MLP neurons of a small language model. Each row is named by its layer, matrix (gate and up: input weights) and neuron, and shows model dimensions 16-207. Each number is 128 + 32 x the weight over its row's rms, rounded and kept within 0 to 255. Numbers have three digits each. A neuron's up and down rows have the sign that makes its largest values positive.
After each neuron's rows, "fires on" lists the tokens most often at its 100 highest values on Wikipedia text that the model never trained on; "fires in" lists the words (lower case) most often at its 100 highest values on Wikipedia text that the model never trained on.

L6.gate44:116133097170086129087114138123133115117166086205078153133197125137084100141087110136175142213115139154129082142121095173144136097075118106169159104120123148135103129098090153157172130127133135150142193155112167149177146146070146081139125133130115168147120133176141118084169074116144157108124120144153111169104109088113026138140140131099092127153155153127170198159074127138144118064097133137136065106108125159073130130137093147148139031135128101141126149112082163101200156160113110144162093171121162125106133176140102131133096180114164126150101098092143084059102103102099033120
L6.up44:117161101133150112124138144147125104138165068088174165123088142071183096174168072100131122097117129153132141127133126134116161143098127149090152152131145100117138127166120123144086142125136070197178117143210090171135138118123127151190152084150120144155107142115127133142071120129135118085153135150122104127133141121073174125069141125126117144098130107111150161172081160072164167110216125142113157135119106193109065104150031103127101125149132129167122129162133091123116104094172199159145158067159110168156122121162120127083108063110112127145138157105098101067137148100137166141
fires on: " not", "s"
fires in: "not", "notes", "noted"

L6.gate70:050186060135148139125145094136118116135103112111139128118119174168145070167052111130110079155140128167119120084086112154144100083170119099112186152147099083124109146103142122127097149108108138155203097178160073160136129123119147099103170096142201080095085090136128149124097116162130146094101159126156179126138170084205153132098119125153097166160142158074087095187088145129129163113144137146083109106157149099101132132085161139140070121119069176119103155125116140067120135124128153171144123111114137170102183123167115133081162145115116181137161106144117115160085141115173157180
L6.up70:088193123175149128135158109136088135097072135104152153152148111146152065150085135160062108146153151188158155117122179223155113095162152128102147174128153123097065129146137130117076174088142110119194099130148107133094148150146159111156142124177146095135157160122128120133113101176114105183109180127157189137144109125178161090102152133129102094129147140061119132144157157152167127113135154127100128090149153118125098123063155117115070149042086131149086156144106107076137142129094151158136112131127105185119175131129101083078109104139124202090187102111108110136095107120097122130
fires on: "'s", " their", "ir", "s", " its"
fires in: "s", "their", "its"

L6.gate236:089087121082148206135155037051128156181179124154083117084112119103108163196101125093187156163101109184099133103142111112138159146149107153156140121202077105126147121166141111152163114134171141097162188162181142143110107141168200132078096126192108134121082092129122132099055170140159145108131085120097120117141157152115156139132112110108126153125136140117118133140139116157171103142063140123099132143157102074090160150158119115129106091093128133122165183065101070147090042116108047119194127151194107146066143091079167110163151145165145114213146097132130104095107205134151131106
L6.up236:054147132104136154117143123139165149145083135152106095111081120121181145137131124138114100193130105165121157144159134133128159092189171170153102130093159113122141172190157092134118077123127177101102167173141072170135129121085179151085092140117111112126115129072106052121107084121126096112115129127079103102144144099166117146135106128103099163132055119168139106115080137130183140155085148134083134163118094107112120097051120097123160056132132154073153116120144128149113112153146154166161130182148106174118153079118136161117129134162137226152120182152167086198126112177191097118
fires on: "ward", "pp", "ank", "ition", "ear", "ck"
fires in: "award", "awards", "apps", "awarded", "rank", "position"

L5.gate535:110106078151096140069156138160163106161133106125145138136161138122084129145125136149125090147049130152140074100143097140144074162068159092106199172137143086085146084091154145112154122125122119184172113081161094141099120127104194082137104077204119156149133160082181141096140156106150128147054152127147143154110128146146151137139119095092102164067125110141041125139148136127122160106202148112140142161109121101133120115122119204116194122153074165110114164086156158114133116158172055089150124085166140112112119142167204156138104167089097103148122173159173097124137145089162075089
L5.up535:122118036190103141157067160123158070135176088148168117062125134142138061135150102140162231111146099133110119133139126132106122089079145175069131099128086111130095142126135152083049137144120124114136162127140130091143166122062163136175130129140167171098118153127201162066125096145141135111117136146103165134167138081078102106152146118168090103104093125123114115170053125156139126132189124153106126074141122088059106186164082121150119139134134108096048136153132082037191139123105194100138154143072130183161173092098121094109137167130123218124106144140142154166084057076144139123
fires on: " not", "est", "ity", "ation"
fires in: "not", "established", "noted", "notes"

L5.gate90:108192208162142114132190100157210103104081133168098096116100091138186124142129092139081097097174136155130130116080123140123120129103175106106147094127129106121142123092101112146176075132169096127128082125136093147181081095188123115091136129139169136140132139070131164150148094150202099145099157118107118098135164144101078218128089100065132107160066144123139110102108194149082113126135157175188129150133133181099110123159139146117119096116047158155133109143154167094150080093132146149192108134127115119184117145147096136098108125108180128128188163112184135141162119096065211104
L5.up90:135118108114078107145089101096128164113140128107138067148093137107097145115116169118081155116159133111119117135135097101076158107165133126129101087152165161108109155095176091088100119138187145105149149098123175061189122101114131121103161036117124126096116158089092094074115134128153130115110115101083144120112192090160150126094091083137193184085109092104062110154091200090130133135155139157139119116122092122095109069060039116104120089119148149209116157113171124149109130048171141132164066136135114071132109117115144230133145143082159140083088105106095152138131101135135095105
fires on: " he", " they", " bec", "ames", " serv"
fires in: "he", "they", "head", "held", "james", "served"

L2.gate55:113106075067115106069126150076089142124099116093099121093152204161096138122104120144125130119121130136136111073143085181142137098122148114184208106125117112092152134106105124115115096114138086152171109157082153159129145105100148159090124095139115102153110143132144128116070114153149159132116128167141112149122090093151172133095104094093114171169137081109084154143160136111130144125137093171152133139094151079145112108093133107107165014158099101142117139000189150096144145090167204112146137146117072092166145145109181214094147190121134057107110123110205098141114158079092088085
L2.up55:076091101117184068109185129071158134145151099099133122131095155179153146093158090156120127110082076091149103109160124138127120156145204147130162154116127131091119125169078105090124092083127134154169134131091090131083145100097112124177128096141170108141161145156121147101107103179174123175151095159089117061120132171094117164145126127102117142088141098137065161134164103113148154119160117160071146159132119141147150131138111154124174076110127121166132118058140104110156111115182169080173130118116070099154107182128132151121117149112132080121116151110146086174144093091079033048
fires on: "ond", "ith", "est", "ion", "ast", "ort"
fires in: "london", "with", "east", "invasion", "northern", "eredivisie"

L2.gate137:154093140082190139115115132080089150119134125122157182167132104110090121140123073095094150086106116178176151119099166170138164095111099117140128135140172131061162123138148177199057114160170083129162053144199126161114175183174106142142113121093109108135173170136095116104091140184144156118128125121139140110160077110067161164150151167122095097091173180063107116094109160103194111141113152124090075094149127165160131164171163133074157122147114169131166122113153101114116184096115089143147058157121125078116100140122121128094101130101088091121144206133136112154157116165176144085
L2.up137:122121160109186058167134121099107134132127134136149144117073129117081111111123103120117062099099083152181130132114181083044139117132107133066091153151178134109141089112122173196082092197078095088142136136136182136130167135074111124161119185116143070112161165145153159109093146139180168131102146092126078043102093092078145178121146139131127149107175164020132124114110140096109152192121104163153121118123179175053117157155157120136132105139161160150154141118181116122182132159103103110109067120118058133132103132132133137156106155103085136106172135133154072184176122117158134075
fires on: "y"
fires in: "party", "any", "academy", "army", "andy"

L5.gate200:150130122169159123082121106114075147116126099172037129120123252109099148121043145118139187111086075128138112096130139156159102079141137088168153138147089133137107123087155050154173097160131152098200101134123132113133143109134138103129128062101151124105088159110159117138137125154132163111087107102151140099166088149192155144165111069077125155100154080100094080110097158093122081099092117144148149156137124050118135145181180084175135102135100174106179154114183112119137108116128153113098131074165121094192105141145160188111154173101109162133158156098121099116052112125081126153
L5.up200:174112095158156115092139138128124157076078158182135122122159143111094177103106098165153159089161038157188170120157152105122111134127121116149100139129102111133103159139177095126154114119126187149178130116151169132116167140112099083200137107155085088159102163082119125131160130137111109094177116122138153087155096134148131111115111106082165123067191105154134072120153152102099115129124111118168096086111093108194093153176207141176120137172159145129163086144141142134153125169113145157099172141112121152118078154192159127158181131156110155135111145063112125113064117100064089105
fires on: " May", " October", " November", " June", " July", " December"
fires in: "october", "may", "november", "june", "july", "december"

L5.gate61:195111091104138089078133099114137154101178142123126119099110173099146116164087158133119072112113166090136108091135090123109138089138082166153185111190115100085138135113092125166121099172102143096164096134113134123156126126094108113127110136150151074066094090141093143115135103185123141096119155055135116070136190165171140174128134092081126134228087179112113082153156109141121164127138151126150136130158220096161132111158127073127125131069098118099124209077137124125112137139177129138158111123125105098114180097127094138117129117139127145174102131162148106101083140149192153141
L5.up61:160123065115184103190137114094140121090163112105129077109173081179095087115120147196193111079102097134173120144173101116116111131036152132073138173159154076057102095118137157124124147170100135147138086136122174134184122153175145090143098107165118166051140081145153148117163122112135131158104110144134132083158143149121113139135156181119081082146116138169151154170146133150176120137147138144136151111113157077104146123152149165161118069089091124086106160117122076124158117119144116071164134143076112063163159137143087127106112100157118190112152113142103114037127143120162120142
fires on: "s", "ge", "th", "ith", "p", "b"
fires in: "with", "length", "live", "helped", "website", "bridge"

L8.gate284:123129150167110157115137092137096149109122128122169075199166090151088098156057105122139139155180147133075075095157175090151172169117141188141151127128125179091156123140157115157157117143120132188127122150175080179173146140105101072122099058097129151083140072155089122099134108133119145094145108217162124057144138174139096110112183115173116107194123129113140128154118161181152190076165160123091131078112126082126157092182112141150064122127143126172072118160091085109123184117158155152115137122102190148146160169171136091071084117092132133087063136068132092157110170176165112099
L8.up284:166105167131181101084083083101146146139099125104138114112163095146119069093127108173205053097096098122083157123104155088163162145182143101104113157128110141134122126113179135090221165176119077111108122116122124127138112089099141100118101094122076127191140188123124108177049152103125151079093149140067156092099076144135155082155152150164135161052128133115130150168164102126074178172119104132140075136173092153097084125140092083118131121208190137131142173151124115170080121124163174098089183125130107167091165155154138107141118107129128118142156171125152145133167133120140128115
fires on: " a", "y", " 1", "ed", "h", "her"
fires in: "a", "100", "considered", "another", "any"

L2.gate278:135132107077129161148148115116150154183107105164091136125165165178141112137143114136074150112085130102099149085190096085174101078088124172197178129108121059075186149166135112077123144090145093143123126169140116177136166174107128106018085125159130074113105108162106136050151088137130173104146104137145135143123163084140089204073147112154127119142157165109139119151137136133138172153158118148117110120169114138195112150169187139119152062183099128115146090073162129184121128117153134151092117129145094149164097160135181186140101161148071152181107159172157115116136094074155128182
L2.up278:102108076110105160146039089085089156145140149164146169177166171120162073093164168098104152117141170120090130084119140160157108088159166086143177106146145043113160148091166158118163128156112142082126133165127193133135134079080091129093068159145105142115098150178091107084085080138110198125125138126073121145155157140153118159152181104146113126115099100117129159153126121142063116119085067086167120139105132108176122155114205096133136157144130115078105119104186152192146139111117154156134105112111057186195062179077182158134180164111087116131061066124119106154148145156157148165
fires on: "tern", "ilm", "V", "ai"
fires in: "international", "western", "film", "maiar", "iv"

L5.gate646:087130148152131113141188122094103157170097043142115168103106175053163098174140121098117119089058135094132137075049126085103135095133147129143083125147146132051133103130100154087191073152110154074109091103145107153144114138150113099161139124082164073094159114104137101144135081146136111164119161068150049089073119118129107181156156052156138145192144193140147136134100133133136136127204123184097139084128138122155116082109158086125101099109123158111152122099145094147120122142129162169113120102124133143126144142136147156170128098141160121188117151145094141138147108137138111136
L5.up646:121142130196146123176157126125089111200099132072105196108137091157139151189130124129147129122082130094134162118075153178183154112135176157130167168135157159062138115189103156102166080097112125092142081129157166160119138165124166129155201079120152127081167123143104111218152101140099146154102110093130120171150039139153140141165149120110159106158156136165178157150132135123135113068193123141135152126108090109130149085117201150113124143076160100135167155149133064188141136078132093140156113099097133108115132160139116106173106096099133121125180135144086154163134108050107105158
fires on: " an"
fires in: "an", "any", "another"

L2.gate287:134170118153157142110132194170137157083113082143101086126140186110143115097058093112154128087130097108093132059107127157146124127130138127196129097163107068123116102103156102142075103095202103174144132126112030114130059179076096123101116103110190137130071098139159130086141125174135127111128129124080129075078126146121170147158103143120098136110155113127158111122124192077106117160101173124123101112204144102157153113142111080153128107168089161132092101120204142105143099156109116154127145116110168077168150142083149127107176177138126146127170166132139102134136044066113151160
L2.up287:146144131178177121170170147139110136134146106156166145137104144192153083099080105156131129112138071132125090101125151125110107114083089122183129159156084136176078131157199151151147096100119157103128149150141106116165091105085185087154144142144187160123093089091094136197145129198173127062147157158119095046104084113152135159129086162091099138127183104180128117163103185102108115115144156134136088126137174136129133093076099122131114145132131163042154130116170114132136105106165084123041163129115130125152149140116129168148185136107119200116153198147132111121142092121063125184
fires on: " May", " January", " March", " August", " June"
fires in: "may", "january", "march", "august", "june"

L2.gate521:118124154149139123122158093131110142091116144191118127146108162133154126142050066112089093097180103099110221105104150162139154091106184107170140155142135135132142112150110142153115118073138133114176158195190156184118099152174174123138104115129123153135102120103115151146118116187118125101149170120104109155073086035094144081116118113133192127161163146124109149169173119138183124102143174150124116107236180147113198134140179129120138105144090146160093065115141184146129160068073119108148087176116106125130176130149108101119142155095145109156131131174137093143148111136171065109
L2.up521:089082143150149097136150157142098111118099068125163162134077092173152126111121093133060080099129117095116140099052149157161120121166142171139101149152153110108077098149126121134102171145091147078155109127194173132107094073154141114165148110152159112144143119036104120184076134074086116068112175141121171115124112115189149129101121115134144135158164119152129129142160152082116087117121184117180103127173168157139162138126140127159091142110083128099077066148085131173096105100116151139157092151066146171134132159176043104056098163063178128130161062158129120099165104110157081124
fires on: "'s"
fires in: "s"

L5.gate4:115109135160125158136137163137120122147126104091099080173160173121101103138093193111155146072124074155169107115190154071102105110087139162119126108156123121063079214124161076096136166122167209108194107159142144125192077111124193125135037122128155139159088205158142140138153102092151174133143123091118089121118151080144099138124140071088126138156085116131140190193109125131097193101136159161128114164107101101100108131128175107138152121140076156152119142080177103156127103209118126139128091125147079102122162158131195140054093097138159096125116099110119108128099114146124109137
L5.up4:124081070173130149017128154121127107164101136184119163151153149139116142141167125111115157199141160157092121115059189147145166114149110126114138095153185151111156174126120159118174119056160171168138120175140180121150113148119134146167141143072104132177113157106135065161127102134102145102128111140120119225121102158108150074096147145140114150150140108154156157130138110118170116173123117156151091047112103199100114144122126133122205113140128078155138054138149062173081094121154100128171125160147107205140061204166132122167090157118136167138101163117089112134120129089133071091
fires on: "in", "im", "n", "ar", "ab", "tern"
fires in: "within", "northern", "in", "sometimes", "southern"

L5.gate399:156122120132126091105158110126127140143153127109145089106070142098122085106099139153113058053116094183127147095178087157202115090070112122112144168147096068130128160160124142179133115161141140085115136137110107088154115119099113162120131126083124094113100115152181122103137159178094139127126133121081083129111173075165167185169107093056131143210191101165171115121147147110107193137152147132109144113161158113112148131142145099099101105139115153101154157081138115172156107155075088128089141135124166170121124131130095103182204135111121151145103135234173178138125110098106107064
L5.up399:082154124122158097126157125129113133135098122099118110125120186118157122128133103139116106110186108119173105098107101170213135083154067100138120186093184117094158113124155212076167092135081101076123162117144149117128098094064151107154101134120171127207122109165165102107166182157134118117119052110157112117094115130132137089154119118108130150119172101160106152116143156102095127106104168109122192140102111129122115123148149081138180079132101152099174161103189124143158088144148168071212145154170064185126132152108154102173107115162139178148123152176142100136080141057132111176
fires on: " up", "ack", " ab", "own"
fires in: "up", "back", "about", "down"

L8.gate621:132206134162092144132135105085184112090180134116087142170097097105104104130063131110141069122159155090060104099231162163107117141166118107172198127159109178127156172121049104092137145148163073115132128187143134130170088139099096131086172102121086153131136117173121182133127126149152133152111153115110139077159169162159175144152145116149129123100117149121068066166143166099103160127139179107115152194095147139130181057166161145108104095177133127175155091116141107134171141092102096139167107115119132180160097163161185172164132166092127144133150133152115112107135156153154114110
L8.up621:130130168148162122100134112118095180078143157026106120138138090108198151129074143162197126160084112150094092105120221151121114169122118105134146118122118144118099116114096125071123106118171104080146155079129174120156139135085126129172074137135155140124166111082115113149154148150067059138126162178114152106099098153157091105155118165114121136098121091151179141148078128152147141129145172109119079116133197129115099140071113167125156158116132163094136096125107059108134124157161094095145097083174088100146097153144122166100142142090126122110176155144101067090054154108108151123
fires on: "er", "s", "uring", "rom", " from", "e"
fires in: "from", "as", "during", "under", "upon", "super"

L6.gate350:112146108110114107134135039124139165204125091134093131109160123149160132115119151120147141117139098067143144092136195163172085102151150122101177130138120168094139106067161130038117074105094131141129052148091147167119119145115153123068112136130175174125108122126151092144174125109178116129109188121142092147205120144099095100109087059203115090117098103140130137134111144133127141117086115201113098128120114156078186179156161099103175146116121091125168180090225109170100167113131098012147132107141127109161155124160135109099141156083091071113205175121187157154111046137128182108
L6.up350:112128188140177144102082120142116140133078148081125160112127127138175156162088169136129122082169122122116167114120103130151141130105091144129145116152110075143113108172154160114150169101105151132157129160158135171089166100088059109129114196127139091198144119100064135085103102144102142191112095108122124123144152164092129130123166116089177125103171152138163160119077067166139133090127072113166113179116131137209127121139133105187126176131136148112155084110176119183117171107121133156085161150168128119176145052135207176087102085119149151163096220160094135158096093093153072174
fires on: "tern", "ant", "her", "we"
fires in: "international", "western", "alternative", "northern", "eastern"

L6.gate88:083177174140136208142128097154141129197139079130076146080147130123142077121107172165125101140092107081212078136160096160137077122106116132182151117070110095135108174117143129174168112160038121125122110162152129105149114165107131118090064111106173099166123136159105193094100117141160163113135153074125152147135178130132147167134140108110132112133130187160148146154158113095099082094124192146143141100090080061128176100114139080102147141138076162136182096120166169134175110110201120221133098119147124182144158117147126150135083117098164048141141140128095182121126162072176095123
L6.up88:159149127089122122137102077169141148141170118102157112044163126099148077138104169157118112173113151141142055139125143135126088126128152141120119146115154153168082150172130155134175103141049131128142093103139198058116131157179092153114065117155137137172164178115096142113076094198143106105151176138127164201161130103119098121058117139133131150095129159188140153110156087124054093114105191146119109116095154118145154112072120098077135162127097093127142063144124167184139183118155115161123141167083109162135109073130112131142147173141148126171130104117145182157142131143165081111
fires on: " al", " des", " Al", "ad"
fires in: "album", "along", "al", "although", "alongside"

L6.gate25:144171115149135153106147133084104130170125120094133133120195101135167037194034148150160182133129124115140101097135156169146140140150135144148079127152166043134137159096132133151094135138151130194165152121163109099160162119082185136106122129104114134143154131149165159116115140098136103117119112133138144159147119149142104131180173102112185109092130086154098145147153131120132108136174128161098140202128116139199150112219219196113058106137101142173182158132151058114131114144038099138105124131130122194150165171143170136093096128100129120132159160160148150120079112121116175121
L6.up25:131158150079138142145135104171151169072085144073072115113142137174046047115112203110105112092120127173109179122092187101112124146127036104096124120097106149118133120083104142135118161225108138109119114157094123170153134140104097126095088086115123160096129099084124183164157195142095139142159171107111124080137138136142130156088145139121105116162154140088139151119138092151146142077129099129241130161151164146132056165174127151153153116162147068172144177124145099138150158149136170183185180134137131144131140116133158146130114127182176149162091093135107093169134107064162138151
fires on: "ost", "es", "ous", "y", "ed", "ely"
fires in: "most", "very", "times", "sometimes"

L2.gate285:157109145126159157121144149169122167128144129128119177094140123142142126137122125081071128109126108051114082065157114117129117100120107070139127130165130158044162115100141091173176126170150118130189099149147154095164117089094162123069164132138159115112140177082105154094021078128134106120144119120120175089205141119122158152146115091044140130183122100106113185178115168162114117159135122133090112152151108068086151161169123093090109101109105140126071049046190118114141132115089175135148146077084153145155145088169091152111145161082168135162119133156143153111131148141149136114
L2.up285:148146127123145104141105160154163149143145175087173142148079130106107079111106164161193158149144119107192139147116081202093094147079095096102107147117101109120158138183131127125093098095120140099146142179136123160057125168097130060118153117107133134109143118133149086130161104176141161119090065098121114138108148090143095107049102156088132184125168103070141074140116099116150076066122145167136034131066134125179095103070122144140117159059117143069130146137123112157126167132063117080099165092096144098154141091110074108088077133072107166163148117080136096137168073089138072146
fires on: "o.", "Z", "H", "Y", "O"
fires in: "no", "zaz", "co", "ncop"

L5.gate259:147147102141078107087190098180185179117162161123117085118159167090132084130078150117143084101105097102082136087137143146145109117146181176098177156124097085141143132119090156107142129113134112144215139126128102156120104061131150099046115071166125114170099084070120071178076080130123126154107121153162139125112098097136140081108147119122114093129130071075124181158083154142114139170170124141135098162230173122109110132111149157114115136160098130093107125114169123137122143149144184128116114134141111168136198165146149119064151167072157136166158112172163124100140159121135133158
L5.up259:136111135149153085100098178117159145108107109112099071115129149104125102157058196176122087141151144138168132092169143197186117118168148129139113169092127203118154114137119130120123112113093083121162109126135120157075121084091110119096193103127131093164162154103140077088102138132152113122171142164114128129149135121136077092172135118080129116103151142062176167184127120166121128178189144116112129109166137120150102060143141144121136136154143131077083137114177112137076152140100128127067113133145081170147191137087188148085173168060144207123111091171165088183129189113119121101
fires on: "ond", "irst", "t", "e", "d"
fires in: "second", "first", "secondary", "third", "secretary"

L5.gate11:137130122147146187138152129160085110144133125172121099079154121066084064179078172148107157123105097126117150055133141153154123114139086141200127153131122139112103112145157093148183081110110141098157102181147147134109122169151124141144110127122185149127094151051101175088088178212166154109127105123159124120115062099160045082113150082115188126116110123165138113142100171149134111081068133113126077099150084087144155138108101105139141138145138150120118141107082152102096147091149116154142151141134129159163100163079116183105144128143166073154162099141117112160125157113168118148
L5.up11:081096193166155132145160101235090164131147135097114131077179121097145073149123184136135135110145052080089182109148147123174080163085109079086121146092103116106094056187171141159119077127113148124107090135154141177154155121134115118105088109178159124159137184100058127143113177174108149107114120107162123091133082102127059051070160146148095127146106133168161157170131161100077128064128166141155130122125132129103139144047142147147078121143075089101117151127099162135117152121130141144125129188110162136150133116140101160134111092162176168107139065111174165179094117134100147129
fires on: " al", " Al"
fires in: "album", "along", "al", "alongside", "alternative", "although"

L8.gate527:108141125181130111151143088115109141119143141144129134168161156091147126084140147084130122085085121129091148111126136126136091067150084142139139111164060099065154110114199127119143106147150134107098139118114096054199125095098108103122082140123198068099135148077127085116080075113104245119107108078134122027103068135131088194087126129080091121138121143083157129144096104161077137152150104134153119137120167085088097116178176108105148109126108084131135173092107109113114126072168149132118085110119069175154161141089098138101159136098119109135174128105138051138119157135121158127
L8.up527:185154126092109092153125145123077148117109129065109141126204128140078127123089065138157090157125160084053098098170108150165117149124141129119175104121138167134168071125116086166107130157128162116167130157117119135165115131119190092158087155123110163108127112120133113193145120161098137154109143059207171136154122170157176145118175149086111109124118118112063093144144132175137158096179139095137144122120140156169134081129163148087193148126125118170111182107125126115175174166096111069115130118116071106101125124121085093098115141122065038177100068121171035056127111164138103072
fires on: " with", "ith"
fires in: "with"

L5.gate317:149181135164112091126165099168169108168131092108080182092117171128084134153131163143101103108129114139119076083120139154130150081055094134152173109153093094173137121092044164122106154129141131068074127092115150134152108101050139127097133108147156119072056156169141130186133084182158116071080102130179126138138117175122087151089107123129084187171083141154143146171100138149095114140106188150122098127071172147139068138135087100126136095153140120135130156123155181140154095121140090135111129094163178107153172163094168141135200170156138140158101091106134139126093105133132159124
L5.up317:112133134162152061118106118145138164180114100089092156090154123184152136116129110124075106177176105164110075099060122148143146106055092074135141075174142160126140086109122142118151157099128127132133122063149092152135116101075149097143188123095142159100114154149113118205123138193135124093078144093198124143119108204112087150119154176108139146143111121139135113131095153139126088133142169142156137160070129133154072126141102107126107085112095135128093129126148138124176159086113118180160098110222196081198165123142149219145119159136196093130132107090091157161159111130147133110
fires on: " not", "v"
fires in: "not", "notes", "noted"

L5.gate515:178090134194056140171181130128160186173133134132138126119141121134153092130090170138107129077090133099135138093165092115138149104087116111128190112132153044062121172096173162085086135178157122132150083102139106141177153128058129132125081136176144183185082047169170131120130102109097126129097139101067179136124105168118102121144149122131133105140122105134153159168130134121160172131182115163067155138165090128113163172170178163132130129126061160145128139133182106147161099157100129094118133113115115118157118111183142117093168155148147174113148166161103101127107111114097171121
L5.up515:115095122130140169128098093106070128126163101091106138085132084153125103133070193128132131192149142094161121110149107114142170087124117188140120161115153089085075103138143145093143147137200134196193100145164180118174132115089155130128094140090133210171132044134107096149106156091165180090169191143068142182095094132141000104199099093111158128158113124146142119138105091142147128141125137124102141131132125116100115114133165123164143113105099175080058092161188100176062069158115172105159140134157127111160141107134118153113131178129158198098119141128088077118161087126132105094
fires on: "n", "tern", "ry", "ter", "ide", "ber"
fires in: "northern", "western", "country", "southern", "eastern"

L5.gate616:121185135188094114166136113104114117148085137114125066078118130137153093120150119164124083133173115098159144084106100171137077083089158108127161132126136066131121119094128186135164083136156144113111182126096070135133142137136147121073138068140200136122079138104111136137127062151099139115087153156145137115089125138142116125145135093176100117143127131176171168139115130121185147127147173177110120172136108154080141141096132135146113100101108162148146122127146101140195095085160193123158100162139160123076107126172107108122116135108107133106164217118167186156095096103065126171
L5.up616:113132145115119122130105112111129127120156157161139102139112107127173143155164100139106142171139057153109092109101141143175135141155137084130102157149122089135123099080116146116140106127162128134078157108137160047115052139095151133058062087152126145123088161145124162113150175142139165104077114092127166090174119154141119140137133101120180180109117141153146125089161088117116125190117145183135159088149098133130159174130139166144066130111126131119061104129108048110182082116189110134156155118126189124138082135176166161137094124084144163095166098109189158159135130129094075135
fires on: " he", " He"
fires in: "he", "held", "helped"

L5.gate668:133175120169174106172203105174108145156115125122107170143130153093142099134104152056150097113130096109120121089118132156118130115087142086097151102125093115058101123127173177114116165123148118111211105114172089141146147154076064100130134077116148107120148102062194062184175060141114093088121181143161203087114175171138124157117115083142142145137176111135120183189096178179146147160145127136121103151161143103141166122163146138161121148149105094184146119107166068155161115123109147114139167095152121161153132130187166098081180173115120131173135149134120099107165154126161157173
L5.up668:105153153173129133125138149136092077077147117121113108164122133165226136112140093180059090129194138153139135120090143153165154117128129121110126094123133136096124123103096079092151068161098152134068086057120174139135098066103119156145142125120159154150114155168123129110066131173162159112151139148069126079165141205091161075136112119147127087154109140164147096131090120096118062133186122159135145158171148050180093096131127084148150167069118098158166163112125153066126131149142094131147081072139135175146128128130109166059118134117131088157202143150171158130159154090048130084
fires on: "an", "ing", "y", "ast", " an", " his"
fires in: "following", "than", "an", "least", "very", "his"

L2.gate622:093104102146140171145128103132090083136151169186131153105126131061132060182092054117079189137172145161125106088174093126101139113101142157135160137167105106080166151183124169140173118152128178181147118158152142149152119120138162147140083098134103108126060106148177125110124122121115193132153076088108145148071109109125095177116147113112154207169126095101161140143173120106197176153138124167109120119217127119123140104129141144186120080150067133125100133091167140143158084110165139135145149162123132116087145140116104131170163183106074124189092167174112101130135116127181134128
L2.up622:124142119135148150148059179138155151068141140115155114156082164111170108144112079115093179114130112099127144119117215135149121101158113165087110136162083138123101146135072086079142121096139138081148144120122194160188131184155113092147132068126174144098135130133102076101128099137137129069130169106160127149131139121114040067099136098112156114169113068132168160120132124156149181092121101177137098133189151076092179136080066104057125104147148110140071095076180136093109146128158154137132091151161097137106129102150089126156156148135161189149049097127139115168129106116118094184
fires on: "ward", "ook", "im", "ch", "ie", "ss"
fires in: "award", "awards", "book", "awarded", "rochdale", "movie"